Weights of a small transformer language model.
Size: 6 heads of 64, vocabulary 8192.
Architecture: RMSNorm before each block, rotary positions.
Training: a variant of Muon for these matrices, 1549M tokens, 5582 steps.
MLP neurons of a small language model. Each row is named by its layer, matrix (up: input weights) and neuron, and shows model dimensions 176-271. Each number is 200 + 20 x the weight over its row's rms, rounded and kept within 0 to 999.
After each neuron's rows, "fires on" lists the tokens most often at its 100 highest values on Wikipedia text that the model never trained on.

L7.up666,190,190,217,209,192,188,184,207,232,179,187,191,207,223,198,190,216,216,209,183,199,209,173,210,201,187,202,145,176,177,213,228,191,227,195,219,243,213,149,212,241,243,191,199,171,174,179,206,194,193,209,243,189,218,187,198,220,171,232,183,207,197,191,193,197,210,215,190,191,196,182,196,197,211,224,201,191,213,197,185,193,223,176,154,236,218,205,219,182,223,199,220,195,218,203,180
fires on: " b", "B", " res", "-b", " form", "==B"

L4.up181,190,194,211,204,195,197,221,226,195,195,184,233,191,208,160,194,185,213,204,209,153,200,238,241,209,243,203,183,205,158,172,194,200,232,197,175,248,236,186,172,199,196,194,199,190,199,172,194,215,189,215,198,236,204,180,186,232,211,200,184,183,201,231,209,193,189,215,196,191,218,157,173,143,215,224,185,186,164,181,194,205,211,216,183,219,211,180,192,224,195,224,197,188,199,134,188
fires on: "\n", ".", " |"

L7.up307,183,177,182,192,200,185,204,178,163,186,247,222,229,191,158,176,176,218,173,223,181,170,209,220,176,208,200,200,192,176,233,174,188,190,226,220,260,158,215,208,215,158,182,207,232,214,191,178,202,188,223,202,199,203,207,158,198,227,211,214,195,211,182,207,236,224,222,193,234,192,215,226,177,181,182,207,221,182,196,215,196,196,210,203,203,200,198,203,187,174,230,207,219,191,185,205
fires on: " \"", "-", "\n", " “", "–", " ("

L2.up1521,236,221,202,162,191,180,201,188,223,201,176,219,219,201,192,171,165,191,232,219,200,210,229,197,189,218,185,197,192,202,195,196,225,185,210,220,199,196,211,227,203,165,216,192,152,180,180,192,182,200,215,221,190,216,238,235,216,214,225,233,211,185,172,198,206,213,196,171,191,189,185,172,199,198,239,195,193,227,204,164,205,221,213,193,176,202,221,200,202,202,222,184,238,217,198,188
fires on: "\n ", " her", "ar", " his", ";", "r"

L4.up1233,221,163,217,210,207,193,211,192,215,237,222,218,201,180,215,183,216,186,211,178,207,212,181,220,197,219,185,216,174,184,205,212,198,179,177,177,229,232,216,185,193,207,212,174,201,189,223,180,196,178,217,183,212,228,206,218,214,249,154,204,205,193,205,237,196,166,230,190,196,201,144,183,202,210,216,206,212,206,184,216,168,201,186,202,194,178,159,198,194,191,211,168,192,203,184,194
fires on: ".", " |", " back", "s.", ")."

L7.up795,177,221,189,183,176,214,165,221,184,231,205,223,198,187,206,200,239,184,189,203,201,207,194,190,231,214,197,182,223,194,170,190,195,243,201,215,220,210,183,221,195,190,198,173,201,206,176,218,191,180,171,193,231,225,176,179,200,200,232,222,205,196,185,165,193,181,226,191,193,229,204,218,207,162,218,187,166,193,223,190,207,172,210,195,191,208,178,211,224,201,183,172,175,177,172,187
fires on: " G", " only", " part", " has", " nearly", " well"

L7.up943,216,206,221,195,174,211,201,215,233,205,184,222,177,216,192,193,195,193,165,185,187,191,208,212,198,235,203,211,186,185,204,174,204,218,194,175,193,176,252,210,218,212,204,205,152,230,184,156,214,189,192,249,218,195,197,175,195,207,216,202,203,222,208,180,205,206,200,182,173,196,192,196,184,206,181,169,203,205,240,206,195,234,175,186,224,151,233,210,189,174,203,187,180,180,221,222
fires on: " L", " W", " J", " \\", " H", " Sh"

L2.up54,192,215,184,224,199,197,203,161,183,188,197,176,179,173,197,205,167,225,225,182,181,187,238,238,193,192,204,188,204,210,202,182,235,201,208,178,205,150,224,265,185,214,227,204,169,193,189,214,176,189,158,212,209,210,208,178,205,226,197,227,197,197,185,205,227,155,159,214,173,187,184,207,189,237,225,210,215,221,191,181,212,245,197,182,196,228,200,209,222,185,186,192,219,182,197,220
fires on: "et", "as", "e", "ly", " con", "ent"

L2.up937,170,234,218,183,196,184,194,186,218,221,173,200,244,202,205,186,182,181,214,176,214,220,191,188,188,211,180,211,200,212,183,189,194,207,247,207,229,185,178,201,174,200,170,200,199,178,190,227,189,210,192,212,165,214,183,212,213,246,230,217,208,188,186,210,170,228,209,206,219,189,184,239,192,213,230,196,189,183,173,212,201,184,224,180,204,222,231,207,221,202,202,227,200,194,222,199
fires on: "ing", " her", "pr", " his", "ant", " this"

L4.up1331,192,164,197,175,212,214,213,191,204,193,187,185,197,206,169,209,194,224,218,200,193,186,156,201,194,219,192,167,201,212,192,160,209,162,235,220,241,159,204,189,222,209,225,180,195,178,187,205,191,185,169,205,172,220,212,209,208,251,196,252,213,238,197,210,205,216,176,214,178,185,213,197,201,221,201,180,232,186,197,235,203,228,203,212,196,201,202,203,215,200,179,200,182,199,217,156
fires on: "L", " that", " L", "s:"

L2.up1055,210,236,218,190,175,214,177,210,143,208,224,203,217,146,201,191,176,182,217,169,207,188,206,203,208,156,205,171,226,199,216,207,207,205,192,197,199,216,200,218,192,179,195,220,184,182,210,198,208,208,224,214,217,182,199,221,194,226,189,170,238,168,188,184,222,207,194,202,186,221,179,194,219,200,203,204,205,180,186,213,200,181,212,214,243,189,210,180,226,191,175,187,219,155,202,162
fires on: "\n", "ct", " term", " fact", " Econom", " soc"

L7.up1484,220,217,204,184,191,209,197,224,181,205,210,208,204,172,225,204,201,168,197,172,214,228,188,226,177,212,193,199,194,219,201,208,197,214,184,199,217,233,225,237,172,182,216,237,213,187,204,194,192,212,197,200,244,215,187,182,204,203,189,182,185,185,227,214,201,214,240,199,168,164,175,214,201,187,178,185,187,184,191,225,217,233,171,179,212,189,213,208,181,209,207,188,166,200,206,180
fires on: " St", " F", " Will", " Br", " All", " Th"

L2.up1109,212,182,185,244,245,192,193,220,208,152,184,229,216,172,204,159,176,213,242,205,214,172,218,240,215,238,212,255,181,196,192,202,192,217,171,230,212,187,220,193,206,215,189,202,207,200,167,216,232,200,184,178,200,212,209,191,216,211,199,199,222,220,211,199,180,208,203,190,196,195,229,167,216,226,185,200,159,163,211,225,202,225,218,206,181,198,195,204,152,169,213,213,211,216,189,175
fires on: " 190", " 189", " 186", "e", " by"

L2.up709,239,193,186,188,202,198,194,230,210,209,199,201,196,187,215,202,233,212,209,163,209,205,178,185,205,208,200,177,187,214,203,185,221,208,203,186,194,219,234,208,209,203,194,220,197,184,196,196,173,181,178,184,216,215,220,165,217,223,194,181,183,207,204,175,153,204,181,190,178,217,182,213,242,199,203,209,202,167,191,213,179,205,169,192,201,168,155,213,222,229,209,215,223,194,207,216
fires on: "y", " some", "ics", " football", "ia", "ology"

L2.up212,211,203,209,222,242,200,201,228,188,225,204,189,211,191,195,197,209,190,211,185,161,238,162,229,186,216,200,185,193,226,229,202,208,161,155,192,205,213,215,185,221,202,183,228,233,220,196,200,251,191,213,221,200,181,193,181,183,207,194,185,158,208,202,233,179,190,212,234,219,186,212,189,194,195,179,187,243,187,218,238,204,198,193,193,190,176,221,203,190,221,204,193,250,206,198,193
fires on: "ward", "ower", "ere", "d", "and", "ink"

L7.up1512,245,186,226,189,190,201,226,185,224,232,170,237,188,177,189,207,185,217,181,165,199,178,192,218,217,231,231,196,226,197,228,192,231,199,233,188,192,179,189,209,181,190,217,206,180,190,193,186,210,237,171,200,204,191,245,205,221,225,196,170,220,201,205,196,168,208,173,198,226,188,189,206,229,215,211,203,180,202,210,195,235,178,226,189,226,198,228,188,219,188,212,205,186,189,185,219
fires on: " in", " as", " In", " |", " Racing", " As"

L7.up298,218,194,198,186,175,219,195,199,227,232,219,174,199,254,195,162,177,238,201,202,205,176,225,208,193,219,196,156,200,174,203,180,218,172,199,228,169,198,192,185,195,195,220,197,216,178,231,207,197,193,190,157,254,227,163,201,193,206,205,167,185,207,185,223,214,201,199,228,194,219,202,185,215,206,169,211,194,154,190,198,214,177,213,178,194,190,177,191,153,235,204,194,176,181,213,235
fires on: " Ch", " inter", " ch", "-h", "sh", "ch"

L7.up696,192,198,210,210,214,274,211,184,188,211,217,207,161,170,191,184,229,185,219,212,167,202,184,211,179,207,230,204,178,192,213,219,206,191,199,170,195,174,205,213,246,203,203,201,206,208,199,182,212,192,186,194,197,224,207,237,185,248,203,182,178,193,189,182,181,184,189,217,210,236,204,211,172,179,225,209,181,188,206,206,194,167,186,208,217,206,203,222,186,230,195,214,208,237,171,182
fires on: " B", " p", " L", " D", " f"

L2.up345,213,224,187,188,200,145,208,218,199,202,169,182,196,227,220,211,224,186,200,210,204,221,232,183,233,205,182,209,196,212,210,204,175,198,207,176,201,207,188,214,218,218,212,194,173,209,183,223,169,170,215,188,171,192,222,213,223,220,227,204,153,223,200,164,193,194,213,191,196,177,220,208,198,211,213,218,199,140,167,203,182,200,206,192,187,176,209,204,150,194,160,196,194,188,216,203
fires on: ";", ":", "ed", "se", " |", "ced"

L8.up1342,188,211,204,200,191,180,210,176,192,236,222,268,195,225,165,187,200,208,205,220,217,202,215,183,212,194,222,187,170,247,249,165,197,195,211,195,219,185,193,197,225,173,217,195,192,198,245,177,190,227,193,223,198,213,189,194,187,168,193,213,224,166,195,248,182,217,203,180,212,189,192,243,191,172,176,211,187,181,187,189,215,205,197,174,219,202,202,234,179,196,215,201,199,212,190,202
fires on: "\n", " en"

L8.up1528,223,224,162,202,155,188,222,204,179,240,203,200,179,214,147,202,188,187,225,223,189,185,220,244,219,237,197,215,176,205,213,230,201,209,222,172,206,218,221,202,171,181,204,196,239,184,210,201,209,176,235,186,213,205,213,200,201,198,171,181,178,203,208,193,200,212,232,198,152,180,183,225,199,179,203,217,225,199,186,173,218,202,205,169,179,224,214,187,168,182,202,210,187,211,232,207
fires on: " M", " sp", " |", " Sp"

L7.up1054,206,189,185,203,210,199,193,202,204,179,169,194,240,218,193,186,214,222,182,197,219,174,184,231,199,202,199,218,182,187,235,178,160,221,199,226,218,174,201,205,214,191,193,181,163,182,194,204,236,157,214,250,201,196,223,156,196,202,184,196,183,206,197,185,231,182,209,216,204,186,181,182,182,171,168,186,199,170,192,195,225,228,188,231,206,183,212,186,227,216,194,184,202,240,227,204
fires on: " L", " special", " M", "mer", " light", " J"

L2.up324,195,203,210,200,205,168,199,208,215,170,201,234,219,163,205,197,194,179,197,235,213,219,198,187,205,200,208,192,159,153,223,209,193,199,224,226,214,207,202,239,246,206,204,212,207,218,174,221,171,199,183,225,191,225,140,162,149,226,200,169,198,177,217,200,159,204,190,214,198,235,210,210,183,231,187,168,198,173,209,212,230,214,218,190,187,201,185,211,189,192,196,249,164,202,206,231
fires on: "-", ").", "e", "est", "re"

L4.up638,216,187,199,210,226,228,208,172,193,199,223,219,183,211,192,161,182,159,203,177,239,245,211,199,229,205,179,224,184,205,150,201,175,232,156,172,215,212,204,171,198,210,197,198,219,233,235,182,226,193,199,200,169,212,171,203,189,195,157,168,222,205,229,185,210,211,198,205,178,195,175,219,208,169,220,157,178,192,202,215,211,198,197,186,224,183,198,182,228,192,176,175,171,185,197,208
fires on: "\n", ".", " |"

L2.up474,189,226,177,147,211,236,166,212,195,205,203,178,195,193,203,177,194,206,214,242,199,204,172,203,207,189,206,175,178,210,192,210,208,225,191,181,198,167,235,217,235,216,216,190,180,171,178,200,195,212,194,184,188,207,221,205,227,221,186,210,241,175,232,211,200,187,179,194,171,177,197,210,194,211,225,181,185,164,209,217,218,192,207,183,197,232,229,190,192,207,181,180,164,214,204,191
fires on: "i", "as", "al", "y"

L4.up661,218,197,192,219,184,193,231,195,187,181,174,197,202,219,233,197,193,200,213,191,207,172,209,203,168,213,218,187,163,204,200,202,192,192,190,189,237,214,193,212,239,225,226,186,202,177,193,228,172,190,204,178,202,230,227,185,199,191,211,210,189,210,167,208,203,199,219,188,218,230,179,197,187,241,205,199,186,178,218,191,196,175,186,190,193,229,165,209,211,202,228,166,219,185,190,194
fires on: " one", " a", " One", " it", " there"

L7.up1496,152,201,243,226,186,195,222,203,210,217,235,198,185,183,165,191,200,203,193,222,223,179,198,209,196,198,179,205,184,211,238,196,192,184,229,197,214,215,183,173,174,209,194,190,170,200,199,193,215,203,176,194,183,192,155,173,201,213,200,217,225,195,212,200,206,172,164,179,191,243,201,205,181,208,223,220,231,181,184,204,206,204,198,196,178,180,232,211,197,223,225,205,208,236,206,214
fires on: " |", "\n", "===", "==", " ==="

L2.up1069,191,188,175,189,205,182,194,212,195,226,202,192,238,216,197,181,169,222,235,189,221,209,181,175,216,217,194,185,208,221,214,178,165,224,220,202,191,166,167,201,204,208,193,202,197,185,176,205,189,179,193,221,179,194,204,200,226,184,231,214,196,233,223,253,190,162,174,213,222,193,199,230,214,231,201,205,176,202,210,191,177,172,206,219,241,166,202,217,214,224,218,178,234,221,211,184
fires on: "-", "k", "rew"

L4.up1516,187,194,174,218,222,181,190,199,216,201,196,217,175,217,166,160,189,191,220,195,194,215,226,224,210,229,218,187,185,196,208,198,233,208,180,182,207,144,225,192,218,210,203,205,212,177,161,183,231,225,216,226,220,222,197,208,212,190,212,166,206,235,227,226,199,188,203,216,206,171,200,216,165,196,179,206,214,148,194,221,199,214,204,187,229,215,189,209,220,148,191,198,242,215,230,233
fires on: " |", ";", "/", "0"

L4.up163,209,208,181,224,197,199,182,251,203,172,200,230,199,180,208,183,190,161,203,164,205,205,186,225,162,207,242,198,175,217,225,166,193,242,207,219,174,171,198,200,217,156,162,214,224,216,220,205,238,209,176,217,228,214,212,186,162,196,215,183,224,208,208,221,205,221,209,214,203,154,182,200,189,194,220,230,216,188,230,193,196,244,212,194,213,192,165,210,204,208,196,175,215,178,171,211
fires on: " 191", ".1", ".6", " 189", " 190", " 196"

L7.up438,227,217,184,195,221,208,241,212,197,193,179,228,221,234,191,184,178,202,207,184,223,222,201,182,214,216,189,203,211,175,185,192,230,257,185,196,178,223,208,228,221,214,211,200,188,191,197,215,225,217,204,265,178,221,203,196,211,203,184,212,196,209,250,204,238,204,181,179,203,195,181,197,197,176,232,251,207,215,198,231,231,163,179,179,194,200,200,243,201,184,206,195,198,215,191,186
fires on: " |", "is", " L", " De"

L2.up355,205,218,227,191,205,174,176,229,188,191,246,197,202,176,200,220,164,206,245,208,192,210,212,195,165,195,193,195,193,209,213,175,187,218,216,206,184,191,147,191,197,222,211,170,136,203,189,212,194,237,201,205,187,197,212,190,234,210,161,190,252,185,187,236,223,213,191,216,195,228,194,198,194,184,253,192,227,193,156,175,201,242,172,226,197,206,208,193,202,188,226,185,171,159,205,164
fires on: "\n", "ty"

L2.up138,154,215,204,179,211,241,214,174,207,180,201,204,206,228,241,214,228,198,213,182,210,173,228,190,183,215,205,198,215,220,178,233,201,179,189,181,239,197,194,242,201,208,209,151,196,218,212,226,212,196,178,199,196,207,188,172,214,214,210,208,200,201,172,188,221,189,222,230,219,213,203,186,207,208,186,230,184,210,255,207,194,180,203,200,213,205,198,226,178,220,197,171,218,200,181,248
fires on: " with", " for", " to", " of", " honor", "ion"

L8.up287,169,182,214,175,178,168,170,192,204,201,189,236,182,223,170,208,178,227,201,222,196,197,194,183,179,181,196,200,186,194,201,178,204,189,211,202,195,197,184,220,196,170,184,148,208,225,223,201,201,204,192,198,218,191,180,225,231,154,235,222,195,203,210,219,203,203,228,207,196,235,215,228,169,238,189,186,195,207,182,190,190,199,205,215,189,202,237,212,192,241,212,195,194,242,213,176
fires on: "===", " ===", "==", " =="

L2.up431,201,259,178,215,219,194,196,206,170,169,213,196,213,224,206,205,213,200,215,217,182,232,205,195,235,195,198,212,200,191,226,190,206,189,185,195,159,201,224,218,222,179,205,193,199,213,224,214,195,189,169,216,210,215,192,221,187,209,152,166,205,229,191,209,222,194,187,208,173,209,220,180,180,199,190,204,199,213,216,183,237,208,216,164,199,226,185,222,154,183,204,239,189,212,209,209
fires on: ":", " as", " &", " at"

L2.up210,205,218,165,223,209,160,184,222,150,213,196,194,187,171,229,209,183,216,200,222,189,186,190,196,198,211,174,188,212,195,208,168,220,180,208,198,229,188,174,236,205,197,205,208,186,204,228,197,178,216,211,164,226,208,214,184,193,244,218,206,177,183,185,197,229,221,216,187,176,182,191,223,228,203,212,218,191,210,187,207,201,203,191,214,191,194,229,198,217,224,188,203,169,222,233,218
fires on: "–1;", "c", "\\", " |", " product", "–2;"

L2.up505,218,173,166,168,202,187,211,186,189,201,220,192,213,241,167,208,196,193,223,207,212,205,203,185,210,206,172,173,162,212,181,198,180,207,217,209,173,159,186,198,186,183,187,187,181,195,215,194,193,198,188,205,177,187,180,202,213,205,226,176,175,211,206,180,218,180,217,170,204,186,200,193,194,199,212,216,192,169,222,190,230,182,230,227,168,219,183,234,221,175,227,177,197,195,224,192
fires on: "uk", "ik", "k", "ak", "un", " Toky"

L7.up542,203,212,211,184,207,183,204,217,192,243,216,216,207,185,220,210,239,209,183,211,159,223,189,174,194,172,207,200,217,163,192,172,247,177,185,204,208,185,226,201,196,223,224,212,193,198,210,194,211,176,235,202,204,200,197,205,196,194,159,224,220,164,210,199,224,217,194,172,197,184,194,183,220,225,203,209,207,227,196,212,198,184,212,168,186,182,155,186,194,200,229,179,187,223,193,161
fires on: " and", " or", " un", "ly", " is", " was"

L7.up919,216,211,189,166,190,196,231,167,168,177,180,187,197,225,174,185,192,208,215,222,275,181,190,201,193,216,138,184,211,180,202,228,199,213,203,201,215,208,198,159,200,222,219,192,193,208,179,182,205,212,217,182,220,212,227,205,223,198,177,193,223,188,191,220,202,192,178,213,227,184,220,208,196,202,195,243,206,170,217,225,208,211,210,198,194,178,177,247,203,213,201,180,199,211,219,237
fires on: " |", "rick"

L7.up1133,194,214,196,172,187,224,242,194,186,205,214,178,173,194,223,216,197,201,214,209,191,206,203,228,163,188,200,220,190,156,205,196,233,180,175,211,192,189,193,190,212,179,193,173,226,200,203,180,195,186,236,218,189,192,213,178,206,177,228,171,190,164,211,238,210,203,198,213,202,187,218,192,220,159,179,208,231,189,221,224,200,178,176,197,195,172,178,226,163,148,204,186,193,238,171,172
fires on: " and", ",", " of", "th", "|", ";"

L7.up533,207,194,186,202,185,182,245,168,219,232,197,242,199,174,202,218,200,205,162,221,223,205,178,191,195,241,206,214,225,180,208,181,187,156,200,210,214,196,205,209,212,171,171,176,216,178,202,221,218,246,221,207,180,201,177,204,201,217,213,188,215,178,205,203,186,188,252,166,230,192,182,247,203,187,195,211,181,191,190,175,207,202,183,199,159,196,200,194,229,192,179,231,227,220,174,222
fires on: "\n", " \"", " [", "In", " +"

L2.up342,191,214,180,159,215,191,190,231,183,185,199,203,195,221,253,210,185,191,225,190,202,221,216,233,205,190,227,210,195,220,218,226,194,195,218,194,194,200,199,231,193,228,203,176,215,196,214,173,201,187,178,183,199,164,185,191,187,207,212,204,184,231,195,210,217,221,229,223,193,195,202,233,201,211,209,200,228,206,228,194,201,237,164,202,223,176,221,184,197,214,156,208,209,181,220,201
fires on: " La", "a", "ok", " la", " |", ";"

L4.up803,188,178,223,169,225,211,191,188,186,222,210,205,184,197,207,215,195,225,220,200,211,240,219,191,216,183,212,193,207,186,189,193,192,214,157,188,207,227,211,202,204,172,164,206,217,191,212,173,194,205,197,203,225,220,233,187,208,180,143,175,235,167,219,234,210,191,229,218,176,168,202,184,208,175,217,189,209,202,211,255,205,199,185,184,191,227,217,176,211,166,208,185,201,218,154,209
fires on: "\n", ".", " |", "s."

L2.up1063,213,169,203,189,223,179,226,212,191,237,212,207,201,185,186,203,205,197,230,211,199,204,166,214,200,205,178,175,211,210,196,179,159,159,202,232,209,165,184,193,164,198,191,239,175,198,215,194,219,206,190,204,205,213,215,154,235,210,227,199,179,184,208,201,211,189,188,162,199,188,215,184,210,188,177,195,230,184,224,206,206,194,201,181,169,209,213,213,223,213,191,205,219,214,193,231
fires on: "er", "ower", "ab", " high", "ur", " own"

L4.up1075,165,202,192,178,194,201,191,220,245,216,209,160,232,203,176,169,195,198,192,194,210,212,200,165,215,196,191,192,203,191,192,214,217,172,166,218,185,172,173,207,221,213,193,205,198,212,229,227,209,176,169,210,162,214,178,177,165,233,217,194,199,205,189,224,203,208,199,170,180,214,187,238,218,203,213,187,184,211,203,177,204,229,219,187,194,184,172,211,259,205,198,169,189,207,218,162
fires on: " Ch", " ch", " pre", " Co", " cl"

L2.up1449,180,192,160,186,190,175,186,199,211,239,194,166,196,232,204,221,230,155,187,213,192,199,175,219,173,218,217,208,199,187,221,207,211,167,191,195,194,222,227,250,178,183,228,214,186,200,213,219,231,181,175,221,171,208,186,175,182,197,226,240,186,205,206,212,189,224,200,222,210,174,209,201,200,231,196,225,174,219,223,210,220,195,183,211,171,208,239,191,207,188,199,219,240,214,201,199
fires on: " &", "–", "á", "on", " Conn"

L7.up757,219,213,195,200,204,191,170,221,193,219,178,213,213,170,204,191,194,196,206,192,152,185,202,200,198,217,217,163,215,220,225,177,236,187,198,173,176,178,192,204,228,212,221,163,199,201,201,236,183,169,228,211,185,187,197,160,177,181,228,175,191,202,197,210,205,175,187,180,173,221,179,213,226,205,218,222,191,194,193,172,178,229,164,209,242,192,192,214,178,173,217,186,197,238,205,161
fires on: " f", ",", "e,", "|"

L4.up24,232,190,184,199,250,160,227,198,206,224,188,192,155,202,170,213,164,185,210,167,174,201,194,181,222,201,202,232,160,208,204,202,181,167,188,198,230,207,211,200,225,173,156,166,200,202,207,199,233,217,174,222,166,160,176,198,186,244,147,232,165,218,199,231,198,219,218,209,161,241,198,184,207,199,198,205,204,209,181,203,247,164,202,173,231,199,169,198,218,217,244,194,212,173,206,187
fires on: " million", " of", "%", ")", "}", " billion"

L2.up335,198,237,172,211,228,214,202,174,180,196,166,217,223,187,198,200,192,182,197,210,191,208,202,161,181,198,190,243,199,203,207,201,166,188,186,150,215,221,224,209,242,214,160,191,183,196,176,197,198,218,214,197,223,205,226,188,221,167,193,195,199,222,212,224,164,176,222,241,185,221,196,174,246,181,196,224,203,221,205,227,227,202,182,221,187,183,184,210,178,232,172,215,227,187,190,179
fires on: " that", ")", " whether", "ation", " of"

L2.up1462,209,223,184,180,161,187,234,204,205,184,182,193,197,199,175,193,238,178,185,183,224,165,195,200,227,162,210,214,199,240,188,214,211,182,202,208,221,199,208,195,188,197,171,240,194,238,169,212,190,200,215,212,205,184,213,161,217,211,196,212,217,209,190,211,215,208,211,155,151,247,194,220,178,178,210,193,209,207,176,201,200,197,172,153,227,207,167,189,169,189,222,233,187,166,177,189
fires on: "er", "e", ".", " c.", " Website:", "us"

L7.up646,205,192,179,209,190,222,215,209,231,250,214,207,196,217,176,154,195,245,206,192,203,203,168,234,176,238,175,144,186,222,234,228,169,197,211,226,161,236,221,208,195,182,207,213,170,193,174,231,177,222,225,214,197,247,186,197,202,220,196,177,208,176,202,212,176,217,215,185,195,190,191,214,186,200,193,199,193,195,201,169,215,231,211,226,228,212,209,199,193,173,218,194,192,170,222,217
fires on: " p", " l", " v", " P", " sup", " |"

L8.up681,217,232,218,201,216,194,243,182,230,228,187,200,189,224,219,199,207,181,201,206,185,205,235,204,191,222,234,208,226,223,226,213,222,209,188,192,212,191,219,221,184,197,203,195,195,211,230,204,213,179,173,174,178,244,232,204,225,207,209,195,208,210,224,216,176,187,238,180,178,213,181,198,212,216,212,212,195,195,183,224,214,208,176,182,178,163,170,198,207,180,182,160,187,236,184,194
fires on: " |", " R", "|", " was"

L4.up186,160,200,182,194,203,189,217,173,231,210,182,186,185,208,245,185,194,173,175,191,194,221,207,233,210,214,201,215,191,228,184,212,173,218,198,192,199,213,216,141,202,223,223,209,223,229,214,204,173,181,234,187,210,211,187,241,223,218,183,274,199,192,198,163,206,192,217,210,222,191,177,202,212,207,169,181,195,236,174,234,216,227,192,204,199,182,167,215,182,186,194,172,180,197,223,222
fires on: " the", " to", "-", " m"

L8.up177,243,188,190,213,186,215,187,187,190,207,183,205,181,202,204,193,221,132,188,171,157,221,193,195,200,217,216,158,180,213,196,194,199,198,212,206,221,206,233,226,209,216,206,226,185,195,199,187,194,233,204,196,156,200,214,224,204,184,200,193,166,208,207,205,179,198,198,197,191,200,201,216,196,187,206,203,257,212,182,181,193,167,161,238,230,182,233,217,201,184,165,191,213,189,201,206
fires on: " P", " H", " L", " G", " B"

L4.up1052,222,178,193,217,229,181,212,200,177,215,186,208,177,176,217,222,210,183,203,192,194,218,159,225,181,198,181,197,236,209,190,194,196,203,177,199,166,204,211,205,194,207,223,197,191,222,220,227,196,180,219,191,170,171,191,198,152,201,193,185,210,183,198,182,205,213,195,225,214,227,192,214,196,219,205,204,193,214,210,213,197,210,231,181,180,187,188,240,219,175,254,182,238,196,190,190
fires on: " an", " An", " along", "ø", "d", " Far"

L7.up686,205,179,207,207,233,188,201,196,204,225,224,183,219,174,222,173,227,217,233,246,209,210,218,202,183,220,177,184,192,216,173,186,178,186,206,189,196,202,226,193,200,214,232,191,241,230,178,215,174,214,199,186,195,209,195,203,226,194,212,178,208,198,205,205,202,186,223,188,180,187,186,200,168,207,214,180,179,175,193,193,215,244,171,199,221,214,213,214,203,203,164,233,224,244,211,207
fires on: " p", " P", " M"

L4.up1456,183,206,203,198,191,198,209,223,198,214,207,175,233,210,200,193,216,189,201,238,234,194,195,205,185,234,182,193,177,206,206,222,173,181,195,217,219,236,195,226,201,184,191,223,241,204,189,186,230,198,214,168,190,219,219,208,214,238,259,208,221,214,217,180,205,198,199,177,161,177,224,182,222,197,179,197,244,177,218,209,206,225,208,186,175,235,217,210,187,200,177,178,192,166,169,182
fires on: " and", " was", " his", "-g"

L4.up1034,213,170,182,200,208,193,213,222,176,199,207,204,178,209,196,203,206,177,186,164,204,221,190,184,224,206,175,176,190,228,176,235,222,267,217,209,222,178,219,219,221,186,177,210,197,217,207,186,188,233,228,214,199,173,189,207,206,201,209,209,171,187,204,207,208,205,182,208,156,195,168,188,188,194,218,223,197,175,210,226,179,214,196,163,195,212,176,201,199,176,187,201,229,207,169,230
fires on: "==", " rec", "us"

L8.up228,190,192,209,208,191,177,232,215,200,193,157,194,227,225,219,213,198,187,188,186,187,208,200,231,192,210,197,188,198,207,222,233,184,214,211,204,219,214,218,203,187,217,212,201,189,209,211,200,265,225,211,200,173,179,207,150,172,182,229,215,237,202,207,173,232,205,180,195,191,197,189,207,215,207,198,204,197,197,195,191,182,204,198,186,212,212,203,218,199,168,205,188,221,219,228,179
fires on: " m", " J", " M"